MLP neurons of a small language model. Each row is named by its layer, matrix (up: input weights) and neuron, and shows model dimensions 64-159. Each number is 128 + 24 x the weight over its row's rms, rounded and kept within 0 to 255. Numbers have three digits each.
After each neuron's rows, "fires on" lists the tokens most often at its 100 highest values on Wikipedia text that the model never trained on.

L4.up222:140148094130108107113098110136135127135141190097120117139145132120150137172087126105141146124100144124154097127127123159133108081140163112111113148136096133177118089132088139166105115141075121153065146135122151119133121131145099134133164112152145137139148122145131166126110104132134098130
fires on: " K", " end", "2", " place", " Che", "n"

L4.up194:107134138129176129174134146110101137147131113199106127162116105116127119097164099108131097124199093111105131143151100099104103084136123131158165103169118139129121137116112145140116146128144118103113126168118094123093134141143160121143130129121178138147143108129101131141119122131148144089
fires on: "er", " player", "man", "lor", " person"

L4.up521:105144117135124151115118080140064128130063111163105146106158101144104105166135116147159101176155148157109141135138107131154111118127119125117160094109099105144108082120162123143138167180157130125128168111125154117114154147134095130118116056119142086150090167147125108148119130096161155070
fires on: "ra", "ro", "li", "na", "a"

L4.up494:173138083103145138105121127099124126125143083109137140138117132156123110157153105118152130125135127116114126145097112149132159107109073142124124102108135084125130139150116103107122099089123079143136146162143138097130117112132116131069098141127088138114148131123145118149126116103194094174
fires on: " an", " Te", " be", "be", " Ho"

L4.up724:133133161139122126131109127126106137141099144124130148121147166133159123106142105142143169139111139147176145149133109135149139113128117095096103134107129139144118110152114160152141161088126136141124143130095117130121133159121143141121122131131137111123115152089126110133128157117145109119
fires on: "n", "i", "a", "et", "ic", "ian"

L4.up255:150144105118208126154087171105131117133099086098088148102094105122111145115117157129174142145086130177110078113098131120136108141099163158135127135095136149088147134112133111095130131159163119120111186124098142169145128166092176118164146108093135087126128110100126120117113092158137155130
fires on: "ton", " South", " south", " north", "atter"

L4.up716:085128147092119127122094149099146114135091107110130132166120145123107084149112122051117122141128104105135122167076089109099096157116102153164146146163143122123133097138128117106143133139149107108148142134121078146114094166170141109125109154130140118124132136160106075101114122135154125129
fires on: " at", " of", " C", ".", " D", " is"

L4.up261:110141113126103139110109117091150140102148125150148111187140172110116164143142136134125092137137083120182107101158122111143116152165145115145117127146153127160126113098149125201102124144125110142087186106129099137128073121163136084158133107086117147108139169130133128127114132129133115106
fires on: "f", "ing", "8", "st", "B", "th"

L4.up236:160107123137096169132139119099151147111104111151161119200133131137113129093121110164097116116131128107194142155147162092110077124082131150113135077136175118122105119146179167127081108131128106133121159119074111143112083132099128144140154108120135100118122136131151143145075134069128110109
fires on: " W", "st", "id", "W", "und", "itt"

L4.up692:185150105081124121154157153126120106128116148174138093118136160157121131110151086105102159123122172114103100147142102137127115133144100153132117160063149159150113136092144128130118092107147100126127130120086160173152117093133127190153163071146128119128165063101093140110112120116142100124
fires on: " a", "ly", "ra", "a", "i"

L4.up698:147138119114121086166124114131116141041121100120167147122120131149063120120153168118168127135142170172155138114108151148111084114150132104160143163116124120103122129148131132119120158129102125139103080142130104119103157123087079084157140141129160174112115133133134110106148145129103097148
fires on: " c", " b", "b", " McC", "th"